config = dict(
    n_layer=12,
    d_model=384,
    n_head=6,
    n_kv_head=2,
    head_dim=64,
    d_mlp=1024,
    vocab_size=3828,
    activation='swiglu',
    norm='rmsnorm',
    norm_place='pre',
    norm_eps=1e-05,
    positions='rope',
    rope_base=500000.0,
    rope_fraction=1.0,
    qk_norm=False,
    attn_scale=0.125,
    bias='qkv',
    tie_embeddings=False,
    parallel_block=False,
    init='normal',
    init_std_qkv=0.0274,
    init_std_o=0.0274,
    init_std_up=0.0274,
    init_std_down=0.0,
    optimizer='muon_variant',
    lr=0.0075,
    beta1=0.9,
    weight_decay=0.024,
    lr_head=0.00498,
    grad_clip=2.0,
    warmup_steps=200,
    schedule='wsd',
    decay_fraction=0.903,
    decay_shape='linear',
    final_lr_fraction=0.0,
    batch_tokens=65536,
    seq_len=256,
    doc_mask=False,
    train_tokens=447500000,
    steps=6829,
    dataset='wikipedia_en',
)
MLP neurons of a small language model. Each row is named by its layer, matrix (gate and up: input weights) and neuron, and shows model dimensions 240-335. Each number is 500 + 50 x the weight over its row's rms, rounded and kept within 0 to 999. Numbers have three digits each. A neuron's up and down rows have the sign that makes its largest values positive.
After each neuron's rows, "fires on" lists the tokens most often at its 100 highest values on Wikipedia text that the model never trained on.

L3.gate661:544485521567471533503477514496412526533496515518487448529389541565566466547448523480553513587464525404518584479428448485539488367485463474441500431495557466535486543505446471528392510446462424606493521491539519358557490551561558475383485502425514473402562521446463506514502524470549442522
L3.up661:460525436475682548527481606513542499536548521465580536447497569509483606553565504485457549506553476567408496530496398550570400621527618449390410515526551440567482558489583544550457560589439552528499567477545504528459527594502540492514537471555449478518504480488484494462478478463421364505
fires on: " inter", "or", "en", "on", "n", "el"

L3.gate145:565548511493542595580583403532492533539464476565531513559480429490546509539499476502516523530442460524497471436448522517412453513537545450603446528474590530503464612532543519557469609551492502560412420447497422462474595520597596581539473531469468538499485395509523509455459536463478394591
L3.up145:574482489449525568510578529498457515517416565454517509519496620522506461451502453437443541440378461485358527506520551445485460597528494460557495610423451443596570452504587469544497562535477558503534463505510463566590573532493559434413592543479461486503437485414466419648543520576622489566
fires on: "th", " old", "h", " previous", "ort"

L5.gate782:494437497494556513473492544535552491503478492487554493517407502434530459347505519477443493541614554501443531506515543508438469513503527501490527418501516533390421498493535533512449380577438544509610493583522515457511426502488469538477454549492397510549547513560510585544507591485499420568
L5.up782:532440577479525555566407574535543500468471539576557493463528547502512523533475418463600493521522475492431496454449515575486534510592463580473455545498503477601526464417506415509544509398582516580506522489530506470531497460560519494506588553494444488509453415511460530445517484439475398506
fires on: "0", "3", "2", "6", "8", "b"

L3.gate277:551492515486509527579489473519559433505474523452561385425388573490497393510515400536460522464530573533515675502486452412467596591583493459536449420426471438524513414458507505478513491408544503436537480418516547457516440455422494495500605472480495442413572541488534517440488442504387507445
L3.up277:501657592525422505525490516462529455490538478447511563561498558557508449476496497462467509552589611448483516435406577556593571444542555491505500501440583434463493409546483463580486540445456519499578552571508425539541460435569545452561446400540613521434443474531466561517435502434525548523
fires on: ",", " and", "ext", "un"

L7.gate547:523470438482597427540450474473451543455541499473444592508510456487591444487502524529452433561528473460549561505470521590569417489448512508459576487450474515560472472488537573519459552439519566494480555499560445442509530505495517489535566496519481546491407549563492569460496483432513556534
L7.up547:462510500526591543514605569555479468545539468471526519475435595466443494386483441525495520514515505428518489506539478498532492566533533414532463495462560516466626513509467553562447517502443468493486502518554544471505448400409478508422523546528367492573517366484561434473470483548497539465
fires on: " well", " ext", " cont", " poss", " John"

L3.gate400:474601558569580406508421526483533531537559553488403510559405565552489498429537459475471515559501580477478525482578521436574485535504509533480479560491601581484410514544507487492470511472511542492488499454479422459523504507450403444470439498548484418561491420470500490423479430463541538473
L3.up400:481511448458523542448501486496577544551561575532583600528511568507477521573480374521557519497515485524477462555586644423533527506527524456647490543568474511497515493457396470577545507511501464453526488501574531512434506555394523484420517427508400418573500553426572478455466395477466520471
fires on: "it", " Mat", "ap", "an", " Matt", " Cast"

L7.gate347:527509399454490545504481523488479502419525385444579556526423466473565491552541392491495521427547567561516556492480550376434500570497498586560453471465525469498503493562552430484446470461465472518548431491478534534468496508604477557467554483490515512502463468528541571491558454490548446425
L7.up347:570534456437525522530509539504429553407502430532514444510483388464516488517474451509496585415488479549391488551457553481576482556481598522486478459480501466485530492530535512448464394489585504495532487581492445437530521550407533429486411524479462532494433539557516492502505551500488518417
fires on: " c", " enc", "ly", "at", " p"

L6.gate169:551473515532393496408544523483445490506516428512530582544560442452569526440512409531452476460443520534565547485446450516402428519422429496530492611381415518370432430540519422561540523499457523531558509411534506551487544473398519397543572608582476455512559491479558522471583509475519507540
L6.up169:570444537498513491551592455545556590515537498550451453689493548559484440639513503491536530501536449469550491470517552465496537509450513561501427453466527576540482509498619426520491477490471451517464517510442495553478517501587390471502508452569516470540534479576528527531480529554495487448
fires on: " the", " of", " is", "stitut"

L3.gate133:411512469599447432485528438458431541495448490440508465533472467506569512498606418425538482491418569419460448438502533571458542561556443387476517502449415513461471460500562530556474475408497439402586448527562529428461559472509541529500597519527529460457507522445484603469469442559434467472
L3.up133:478538553566524472487527509442493431469567475489616488506538476538416419548423462553443552513405433472626470448477422580518487550533513549539448549542530406461463455520566449486523521452528380555633608583487533450450476505538485461539518449502510554608469449465483579439480519490505547551
fires on: "ch", "n", "'", "in", " Oh"

L3.gate808:480481550429467602423524540522491513476507476538446413531474558414596495515412516478504461500494480499463442500502501571498477471525440539520559514559542429515629535573542452542496446555426481435380526571490500531559490484528472540547514614565472522544540479541524507531469578519473338502
L3.up808:515574481417391581496519469454558556502514573485491523467522450485537526441516474525521505526510434579419559471608519570467524477454392561502522464510408493474503430369471435570516484518454530503478406572542471464519486523605481505484497505477481485514483446535425544432531505348565543447
fires on: "E", "emb", "st", "d", "aced", "ie"

L7.gate924:451418490552500577531495530533584542535535522556516488550572468452483522529532491554416516501543499591505469487441454422491547480542520519525524533456500545495377408543525435501446412493517401504433476535486569487511453500499459562421492504531484457517511586445552600619558396393537482542
L7.up924:530522521448483536475479449508563460420552498408490402478513468461535565431458491537517515465508496538545565585546519509555482525400499459561480559480576608487424451527568505538450514481582486535598544502535484606510552409529522512533535434517450485500585532426482396401498477584454503561
fires on: "1", "2", " out", " Ind", "nd"

L3.gate861:503501517499511493527527476484466564574501545484614469439423580509528472517618514498530526491529439498571468507437438491384551441526571553471498513494537515524508560560512426468495479470576418544467448620509442443485570475527502503514544443442456492519567514451513442576505416501528468511
L3.up861:573555512511482481481573566488525545569537458540567570517487463533522511472520529454495484558511453465552476518556410516521483462496478478464424445424491526597490589470476505404450524571502487489462468482513588502653450539539429405562469432517464536504509440554557484563479501488421414576
fires on: "or", "el", "al", "ol", "ander", "eral"

L5.gate866:400624605465445506450509496568529491553594480490474428543549559424540542513515495532522531524492409478545539548508532456515411435531501489543543493593508481380439423506493563517492461578486529400485434487511494542520410475567542574461520498538480466471437501417542482596506502476553493502
L5.up866:494483555630453402541509492512545430397499520492504559469534520515518483452529483473492510473515436489451534546613516604564558502574500503451498548440531536508575538541551475408481550546468518383557490353502385503437484427426546532490496433482576489491440568476481462446516598606516434540
fires on: " and", ",", " or", "/"

L5.gate84:485497519538515409533555496465512465500446501469453435511537516491465451574367452578503484418477458491499476412529573461516484504480530440612428532540542572437477484551543509454562500480492471516500402540508410447500533486546475536441581517552451523569548503414412497465516435581431502434
L5.up84:427462481577542508451532539557532604476505537492538523496521516489566586477434489370506588428522494510518541477450422571462519502545381529402528548431543495370543506459428548415576474552465493502439471483531551570452452501505475509537505484502558528511519530543467532480513531519551514386
fires on: " and", ",", "-", " &"

L5.gate950:432443379478492441503549503494398433397441566426464552501489466542543478588489470499510489471500567376420463420487490408564434480495571436514478569586538535466520476520424492502441530549509491498470463515467522575498458430429431518458487507462581509437582467604534469522452504487490540456
L5.up950:409532469464565487455532456591560555493532552535401548453525490562442437410559519556407522514346440462537541510590422483493473529547550513542503535494622442479476424463424508511490550470439570517457433491467477582548487423591488483500501498506437522467514459523527569479476538436404461552
fires on: " an", ":", " of", "\n"

L6.gate902:518552593493480436453473596409456579498581523566508535543501500469404507441553540486508461501467492513537463430406544470625491539417458457661532460504508447528556422489527421458514521508466483487470461464490528531571457437392577573537541447542581579442446601403606464465496397472539610492
L6.up902:466476524497555492368482556507489576533451479550538502493510489514461390399485469462482419510513500530535569455505519522576495561463491538543460503479536551545594477431513533552552601597456425465460450487435516569519560506565489414495449461542472471574467429509522551533475532438511461478
fires on: ",", ")", "),"

L3.gate371:548501517455479485482573527538515575463393529519515558530463442446576529489499470468500471539564477429481515447450503550526415449473521495516500495490530534493528504404530383511431518519429549537525490523524425525517618476484494581536519496466467498541464481499415515537453434415554475533
L3.up371:507566446410446550645531554473538531430580486489424412473504523472401476454546511594571482517475506399516561423542468529463450569571538485483546533513503498569520503443529478535540558484453555420472393444450544533449556452425570517499426504503420513469413492559572597451499419391475555466
fires on: ":", " are", " of", " following", " the", " include"

L3.gate672:528518474460438463589479411502500443519553461443512478618557421529463514432486428605516535480487522576528500446492498485499476492543520470488510575508463444486468371499533515499546500483471465491432533553417534403466531484469446522429473554473505462538392575488501518376558436550524474476
L3.up672:547572529511456506515408527459597551602564506567537523521561467557474498545524573573472534484492468513548509487442455549546573469480475473550469446456488464507510609570543525384455547480611480476495589494396524509461532538481476485449594544448431608513499444503538475488573537577466471501
fires on: "u", "ol", "ang", "qu", "te", "ing"

L5.gate771:523442566485486499561486510422536518466394532410501405529603530513546460512571463526473488515353442479459517476510580435543553611526451478443477490526496469507506479586496592453485467430604481472489515577432506563581529417496562559455554499558445524497363475478512537552473483526495559421
L5.up771:447485517558487563531457501510450422444532463551505505493503423441565559600509578493574640495542459484503487548474546546509514498505464534482520490501579498550493447447591618487532586461505489467377571524511439573452475577585443572533422613479519505437515502535613478462526563513458541468
fires on: ".", "-", "c"

L3.gate651:534493583456476508488486561453562515496502489434456605552586421516562564404555449479508501542451521460428484460493595464523523420523524459483525508457436536459565503537467555590515460516522408621467509416513591586495499444441532484445534586475510443424496522577573542457498325588498435478
L3.up651:476577493463399518529491442501534524573469504485501515462535524572519446426421524507482514568561471515360560395528452448525523555505530451495448487456506561442422555491582537518484559384529488487499492470454471517406557542556482463513481505505539561507593487507538566535551475534571472509
fires on: "igh", "ad", "ar", "iss", "iz"

L5.gate1005:536444480507515522442544612614521505434586454442562538482469474491520483411497542473534438520588513568493602441586465573448537536486536520584537549536539564476529544483445553518553491491630573539489507523495546446480579575478551535457550483457526526472578415479512554457473435356380486460
L5.up1005:562441459426507423465516525474430587500485469479500468501438518497529555493496427482490439451555445560453664513501414530428524487557514562541576489403496554545509479526449563543391381515518502443551463560526389534477482482467542507498523505464389582624511483418573491517524483535526368478
fires on: " on", " of", " in", " out", " from", " up"

L3.gate41:565510457535466536500515470494428574519529529469530556512469570535519447516502474515468617467469546489539562539463450535534484546498523419499424484547594398566567488546517440522415498438460507553323484376475547374592475480537548552537528396539515539469499494469466504496485544513465476438
L3.up41:420532461527543415435426556603510494515574494529467477507497507544453400469563537359526521531472493402492600502540481485597477545512558609484507460468512527497498458503486573519532509504477564497469465415464440508429508380533650457488500452496499539519408498442449566437439443522580584578
fires on: " and", "),", ";", ","

L3.gate148:445533526614414502483470437456493537569531472528482474443504552538504527492377475475420448511543482476545491473487499468504463406506453412436470503558493478497456563548389514352445419444534413522548425553586595505576468533498496513466506521537507520505430464475636487447490516545529491497
L3.up148:501520547444590528523443441461497512593503478447551514494464505480417470618488513495470540558473478444455452441484502516511543476544537482492545587441446518482504538457556501537462525521440541570499515518420489432474468539511485528607543455522568581526466558503452470476556473433528564428
fires on: "ed", "el", "al", "or", "ar", "on"

L4.gate1005:465530533463492553465482413515446491471452527509479454523537473434337458368545462563592517503517515462474447450487465422533520414499457562481504452504550440493573439538567454492489480515485470502525465534458433539567457391505412447523521542361488534573535476622479488489584517421551419482
L4.up1005:472549456449476464461527566549513437452511522561405452498507429510391498474444511484478478484574512591529537511553584427485420577544526378429543468549530509466488629419662465488526476385522570556523556439416517417474447465475556441392521468416480601423513604458505451499465488466470406517
fires on: "s", "p", "d", "c", ")", "t"

L6.gate115:510482475527379439498603530465490448568478429575519519515439471483657548447509520426623474507534531511479576478480558518504537509436502506493527583564505536506553542483529511468512599447543506539484470502557524549468417530569492424505505527518475551462569513460464437620502535466535467445
L6.up115:412539485562508528515424425503527493456484520510539575475504470503464541420535463427522542495614501567484488378546473550471465495467520510461510402503424459505568615448427485494436485447517500444394438483486472536579578508472490514513501526487435575552572487433540457450558431458456527536
fires on: "\n", ",", "E", "born", "."

L3.gate436:524447582542505561462458525511520498630509483698532564515481511446469448564477550497476531478521533524486458465535459533530450531452426555571496535468533572494506557448492514569643407436538553566542470537509537547494496429516471476553528563587561443574514487516606532514537390447455511502
L3.up436:518427381498491518539467497487427490464542500410490475577517506534473477494423529462413488524540385550528626400551520537572454564505383488585480547514569472576486559551553573376570548451526517494462508462448524455491500515478431470395597450495466479488570500420532509585553534541496510502
fires on: " would", " did", " will", "ed", "s", ","

L5.gate679:587467458442587470487506460566484497488419523488443474494507483513517496552532505551491536552463445474516497561431553437471499518548499548540511573570484444482581589407559465525492454520554476492496420449493514480472535549541480517389575556524466518530498493525499530477397524464595495378
L5.up679:533530581439445434482475512519584529477501536426437633515502544542387484492473463478488546566620476385547492522435380572476512607560459526571498535435491488518487528502509508421466501591642497454505556497496471521448551513483479513482563460506513470532453591533427458450492449444543523480
fires on: " S", "S", "0", "1", "K", "8"

L5.gate138:493515532512447498440538532495485480546499638583427526605546537398564528511489514483524475496469443424447503416579416561450425598443470507495504461477489520417518452426509534503459558455495448417521499532481441391545483474483540501490578502527547557484415415542529506528565463456568442538
L5.up138:523488402494522542536490416619491475374494513486505433576545490504478483570423503470518468466512497443539474463467482541529468528646516515395517479473525496571416591462552512564505395501456491523433537472465527586471374557518598511570545528521464505486357568448468542537502490533462559525
fires on: ",", " as", " the", " called", " of"

L4.gate882:496475453538461534532623590543520557513502617391533556498510604522533516439424521450487425471530449594479495421453447475535447489399511416587515547591386528563547577472483385549510424519489492553476470471467520492508545576540419490375514548469417461668497545439446515489488451490477501415
L4.up882:524475464552500551545532511539501539518568592470551516550430520565473516413542475550482417547496496402451560446561518434518500371557493459437524546505310546517516557472475413487538417492532483504545507547539463475563511482520494557464380439451435463556470479551517497536426526503488553539
fires on: "7", "un", "ip"

L6.gate941:494477487483537475590558427486509564487494556474479425456512528518578464507507561551492481402511428495429504453563488466454480528588499475488528472462523493481447511571511481519505560482508546469471514539629581581433466529556469554481441498538550527564443601490439469474575590510523487510
L6.up941:515404581511492508508486467485484556438463529508513496492536418385555613571518549566446436589587306557495527536704413508540438566540505501510538472533458486507475526454458562534543554466537537478437535469525462532421438510441468535565426480472398541446478508514462526404506472552467544491
fires on: " the", "ar", " or", "-"

L6.gate299:585450550439572507581402526575460488443481445484438476509561453552456488531505438437473452456549447543532487464467521534544535492482489510427531532511499506361496496451595462573600513532527494514583471533442524497520502506527458545426531434442459540495472480574502473516526466435460458410
L6.up299:536469488471472503451407387468425534397489453493435542500496511590401496410440435493511538465565499504433559497567485499532486510619451544519470512425485497453545433481458523457553531603511483460531547537517523488478568469547562498525508400538469521499587450538571516478561484452548458471
fires on: " of", " to", " as", " by", " from", "otes"

L3.gate929:454533507462566484546558388387526472515542452465549437566490513513548507535533505509541506506512518558515487509592445547545511528469501431576526531540459510498456501481408409508535466487442509515378444400459401588452442530550516508516436581456500505532499476418464550579471514505525521477
L3.up929:507463615500458561562404506515525494528468514529449587522445560473536476468553441538498398615549539575452588540522539493614557418508484456482498553540493514399523533562469531459537451567394566556556537448505586457501524453546541579484473432481512493519516534579416494524562449553489488412
fires on: "7", "aster", "ter", "|---|---|---|---|---|---|", " Author", "man"

L6.gate810:562605477454471461429584516554513505460446510590456472499462469452482471382589551471521475559461561481500466524495420450520525555420514428490483502478590558447535501543561468469508483469513460540598534519516542475440536480462470447585596410508433487442461449548586588569561479562498457497
L6.up810:436525530508508436459503550496498481491480568528383575515498607444557515508525462492543503503546487516514442514460562478579540469531432480476522366568504459502552609544506519514444517481509523429543441481464502477495586580475519468455405497521461408462557545531434571585561445575549482566
fires on: ".", " ", "1", "ous", "4"

L6.gate905:453417476538519493513577537501450532552479495551500323519505494501517520476506533508612457474545494512503481531554520445504505518442430511510402415567523445469439489499492528513505546455491557548512468453486538609439479405490511588407515528521502480417428532457521404512462441471519554590
L6.up905:393521447541545445578538554476553440505558404535499522590493451553540563469433554491534435491575459404472502601507542535480546473476570599514527519506488550437540586442457506476455619528618474507583531478508535608508574423466449430412415434506493572476519522528551441473465482502504488531
fires on: "-", " and", " or", ","

L7.gate643:560478500519490477525538507485500517502534476475601518479489586543414551484515474475556522567536481507485570499605516505526514529542555498453490593564567431458457510529481458603411469511479530481458478444478490589442453456566497472429466580523547472495423506481479520553533383482415481548
L7.up643:482578449531513546465529447472402479492521488401447564567495532455463518446531450550483540481551491642576461576410567522392433506529463507602460556572489543513472515522503482464475544586391477567520501526366481564488472535452526473468456495547514455455552423584493430486514548501539504460
fires on: "an", "al", " pl", "k"

L7.gate859:443529469583489455450524451504517484512578515532486435495450432448560546497376485469533444481526507431493564464518625477459492566513490498518544538598461513505507494525502549525603514523509571346547435479578493517470484511447469435487502493530534536551546437541521522501576535527468434503
L7.up859:503487539492465508516533504474491550571454532530470532494531522432466579355397601556383542536550531613460521524528583481518532443538563575386519478471499471447564501544419467514514408449542496529447437463557542528503450485436400481441475561458490452451587499455492501505511467456464470447
fires on: ",", ".", ")", "^{", " &"

L5.gate417:528482542513542541495396467489491475430564597535530525581466490456534508477499498609514375526500426478410538493433471511517459465454491465515535503410538556472392538578460575472597466471560490524480544455579569525492516579485542438441592519540497497418458530532566636540499488545430497445
L5.up417:532516467560535479497533568459484481544513496473530558518478451519425536539378455601539516544552461441428456501394534552440533519472485468529465547511498438483427503459557491533454579513474488473505530446559418463534604496432496474494533598415507342452524462481485542581536445555486528418
fires on: " inter", " ne", " feat", "a", "v", "av"

L7.gate606:534571559570478488569573517480575434480553478463525354474526534449434581482454412516522640517548485420539558418474597403458632560478500479474513410481466598494540618552463551474483495499539502472515548476475478525467523477420435507466461538546496608416469434457568522541508445577462490476
L7.up606:444494511485520467506473493469471513493532429499475517533457542610507488499569477497490554583531476532433562532503517493477525487375471529541515534578537498462546513518406466541546588404528487547547603425535421552464561470457482461562467534524400607621499469547564517402512436535597430437
fires on: " in", ",", " and", ":"

L7.gate525:416416498405597350446555418536503556490453558442420525509589478425467558538503490530487467486507466466495534512450492500486419560482469435498511549541487556504524450470576455552579464477506456444530530502426464404539416557476574405480510479517578569540438433506466559548433439528440453507
L7.up525:557431507466554520487456464532549472467491383483533451531544463481506405430464546520508600471611468463445536563398521554514484477451514524502531491470537472523487500503493522552439530519535598453536508478664463402439539541552477507585426564446504470535471508522580525473485442615496473484
fires on: "-", " ", " K"

L6.gate283:540462504615569521569493442534474514493483480514446488515505564482452503470564470431563529536464425461546554504488543436451470428442533529537537470581521559485435506583513432623494476496505438432548524604417516487539404482605443474504480453486500410547517407455477498652585552399552497476
L6.up283:508547545462422523395472494504548501444496488588417447457464503490469497527459510503591503469495539475523450501468459501514569486466466504536567569496458507503484504556551585421507527500532486487557597502563474497494526477410478496505484534499476496538529441541466545455491491495608479568
fires on: " a", "in", "1", "2", " comp"

L5.gate698:449501455534520554514492452517544470471485480544562532543544516515518481507461437502449597444549458433429561534543498473569493450541557484528629509474479500530490605525473540639537462504483611542490431473480537459550558518526561427419524538529491420454595409421579512519508466574405487440
L5.up698:524478480576562404451521448413479353525486573481496540445531488489554597483472512464460562542564525554444594568505523549612549491432484566476540494502518381430508572577625457474422518460503436510538406479471463490417493453409513543495437526405479454470463501485460555410509546536573491471
fires on: " and", " before", " by", " not", ","

L5.gate477:550458449541529477485614528519435451559473492512451454500481472543540437501527539401441581514482471561525551660534516541396499487508498460463619478553552469598580489526451586551563467557438480403478539555397469405547495467527516499422569534437533495510554454435551528480527474496497475520
L5.up477:531485507450543484471514535531583541545553565529502549590464541511518531531411484490478508574438442483465449573460463478386440554493475571504453462435520563420545518485581455532537554459499514473536522468613535391425553417537505486507557466565454496433501621601434528507511507501508486452
fires on: "'", "1"

L4.gate938:560475558489473425511505517551551461483489580557485508505558560546557535518522457500515490389454482585490594448520552495553513464486487453514451503510470464474439571493565453510480454503433387417588470502505485474466600443512461427608493485486486548524471418485569537491470471570404467466
L4.up938:468508633486534532577511474508436456412424438513476492472456426512496443483528468473549572462452385476358446544465518513572470451525414496565471509553471420507513519506434557519536524546498580540570592466466453501479538456557405557477427527493405408453513484498592518519564437556526488455
fires on: " and", ",", "/", "-", "ct"

L3.gate126:471506491601582515546510540425484554505457454500497557542489456481487484538534455370567503405553478395492377551530499514441440549490538521453500470505470485484545549435437551469518472673465484563451526516485477467519609431549524529458481419530550513535573477478536491381424460490539546465
L3.up126:433408570515553454489478529478515554439454480522538523449459525446598460513554505465598499569488555372490498524479420409416488496451494496490448566510526522559396486432510453469496545498473484523542445489481482443480479530499557489420501442507544445525572559485409502492386437505563595407
fires on: " IS", " Records", "est", "V", "C"

L6.gate989:454564464476571509393577567519554421495487531467539513518407448415508496439467492485534576604465486491488476495470517473505510569533546512518628359506596509450508574458549501571429517527504588447556488596569512442511647474496530538525529525507452435549475512464544522502454462618507474475
L6.up989:612430416477524449541532559537445323529441556574548527459483460511516507374424473493541614474472484456475465513485483465482506482488521443499536562510512482482477564467516409534508555456495434524510512438454459477468588505560536500432394563430485443508431546513527472531381397622520510515
fires on: " and", " to", " the", " by", " or"

L5.gate786:548448470496461435443450544519555491466440514456382543572525509392453461486442570648542495478517588502426472441517436513563408585442505458482522488547498519505567494514543492530578542460478540451570496532456612470481547334615509576513509483504463570447474588432479543476584460504469474513
L5.up786:435476533465508410523556551549611522632469478552466572569468479467553492563481581552409605507585477517516570467457563435565565541438415483502523522513498473574510520481477537419525543491452533500485526533549483473527495627471505510423531480477534483539569385449500494596579497498519483555
fires on: " (", " ", ","

L5.gate917:490450450573522478458470530562497425584518596445461546465539514414400532583530506492483532456496447483524477435535496520506446627473637573462522467565501529408521542454470542577493541521473540478511428550581521511522487459560577527516465461618426546460546489441587413619554471489509401513
L5.up917:483491524472550434478548398470542579488487422446549532542521575549506571442580429527523548492451552505569559510453501487483543518519479534462457500512589466468508553477543518485552413501476614500525424462593390446573493469484514511462556500479493573439593445564542549437514507504478415542
fires on: " of", ",", " |", "ly", " by", " and"

L5.gate106:460528470572657498489518473466541501464499533451454482397505522413558443406467513519558601525500460481568636505556533426463492428513442521392562464521569552414468546459522478419543436519523425482552414453483462493579470532494497537615358468506563549495487553478434483529450557491509472531
L5.up106:484401504448512447528467535562496510377557437483471486569563596486470561507453529620546490565607561431495468572495455458587553524552535570440475529547510419445527587556519436509546459532449495544517490454568485504448579431497602548537436612476536524480393489506479492467366526424485451523
fires on: "0", "m", "s", "ur", "8", "ens"

L3.gate477:478530559512412508417474551408498434556531575524462530533491523451556540435612500590471461496426507498534651498481522451442554507459506411453492503508469414503604452553475483526526512461548470493514526510577551535505557460430446493462447566482514542416527548506477550479510500521492484509
L3.up477:487529493583503418490494511404526558573396533644528530505478515576597569454558480544532485629467497463524616481393555499528523472494519488499439525412484494493547493530475418492437507505504494510543474460511497459498516459484485498441485586542494552537461597485476430490539542497565485568
fires on: "ell", "ad", "ar", "en", "an", " much"

L6.gate830:591406480560537549569574545482559476570482548447450516503464544539431484564476466460510568466475554541538461526530573515500438467617514498524540517434583503534522431458519500570576536481573502490519438527515481493554490496427516469386547490510513522450501642574461527506510484489498459484
L6.up830:535560464506482485512515513505461558428461510426548573458553514533517502446487493411523514553513489495468502593512461651560525555530436443574391531429468549434629491517452503516475550548562435439500466461475463565480452469466513485528564524462478389499542517554473468538448582500501486524
fires on: "\n", " p", " st", "W", " art", "st"

L5.gate101:560510493469591527530513526490552443545452513473454426468463556435443503456464548384480490455502442482550531543482462454508553481542425497588467516424516455547474488439578508567533493522521547554550456511434525487484461530416414550514440523452495496458493423524544522481567496466462499411
L5.up101:460498524525518607498459577496477389491578513482567465520551475433502452530445488455460444558508485477504483468509483533441516491475527508554480512469479522555468526496630477518484579514558512536597528492423498463345503535555473510523514470551530532550561554442464571566445499516447543406
fires on: "u", "on", "ai", "m", "om", "i"

L5.gate1000:451487453485458553455569457478520467454541488536554541536496566385501453471462456500542564541541445507511422471433481484450502470487517435466396465533484544442527538440540592478477384433471469491511641457442553515407567467481448450501524515463566543430453512559539533468516565499535455335
L5.up1000:409534549487405562463523593491520565503585563573553454450465451434339448468478390513549571481535464554439474482490632474495518469576540489575506403542564541470412494470544499409469494477509415514502511538404463486514500440494523591438441509398395605595522420546524493447499558497494477427
fires on: "b", "h", "t", "f", "c", "bur"

L7.gate407:461465579436529497492540521634595558465466422543463491519493555451479474570517454463469495459517562517479445487485490534535465602493541480639511531438535529476530427418576516596419542549468472577458438562571564499493436419499447563573542544443469494441413579519526407461504460479479476505
L7.up407:550496467475538521464479446450519484525427526518475527538446523484410501447431628498584537509472481542491544518457504575523470465437420527544586512510483556395589522546498461504511465485549505480493494522576406448514545446486602496499551592537548539468523549521436495440545497514621439350
fires on: " to", "ed", " did", "ided", "ing"

L3.gate878:516548487491568472548416495473497482526502578510441579505485619482447531540535536579542515494515461496392505489564553566494553535436447500458540532458505508412576474501579483490577588494545480366450588445500505506536458472565489544541456531533534472517504533515436484444538582575478488599
L3.up878:481593464455523453529441409538451516555549570481510478438460525498505501506519576422506421558500479467530444529421488498524525445460516561437583509452575488378558467534456471406446562445494433423464498540530540432522416527561473438545503492517506496600511552511562453539481428528481491416
fires on: " red", "ed", " Red", "red", "ied"

L5.gate649:479402461481455559446486514526495500518443479516534533449483536508513571531579510461510449567533495528556474477581537420521493535510538520423557468421539420514465509546613496599553418509506525465541460450452613477404443578535453526505457488424463497526471598494422432576618489523478456497
L5.up649:535468560462480485597464490462496463486542488522471498471641571439464479555460399412508459521481411466552493435614458477469457509537407505502519480472473471435485413453507603453502515497533508497398510512560639418516528534490518485501426540461397490553477459535543543633491552490576515538
fires on: "0", "-", "2", " the", "unicip"

L3.gate61:511564521430430543540456492453477506497546488488475503539551470557616570375490598432419485578444508557517499480511455540499572530558451451567581527484429488415428562459520548550432548519477442567496524501514489494427497558403491482453479563502402451433587534473463482470550558478476442520
L3.up61:548568490533502551537457617477438459467553500453419474480507582504409566573490480450481505469477405587505496544462580462444420478496596478558507538418517509450485441481600494523521518568509447460496555559423508498474525524593427507533392472526505489540498493550532551595566534462462447530
fires on: "u", "al", " con", "on"

L4.gate892:589559556507530571585583476569550602530488442521444488491443577489480389570442573579581419485468458535600505498494540548480487525527458506537535526462548505463505562528523457419453511568538543438579495446483485405485465496516495565472500472439591513445526473427493581362474492545505464428
L4.up892:484533559522484494516528422562491478387593490587503559423508532484470525515486541455486568533464575483547451576486471486546441525503473532534478573441488472494522543460533462441460427609562546542539498434487500434424628565428554579564472514482595489495494603525452449447473432557530484447
fires on: "-", ".", "w", "ol", "it"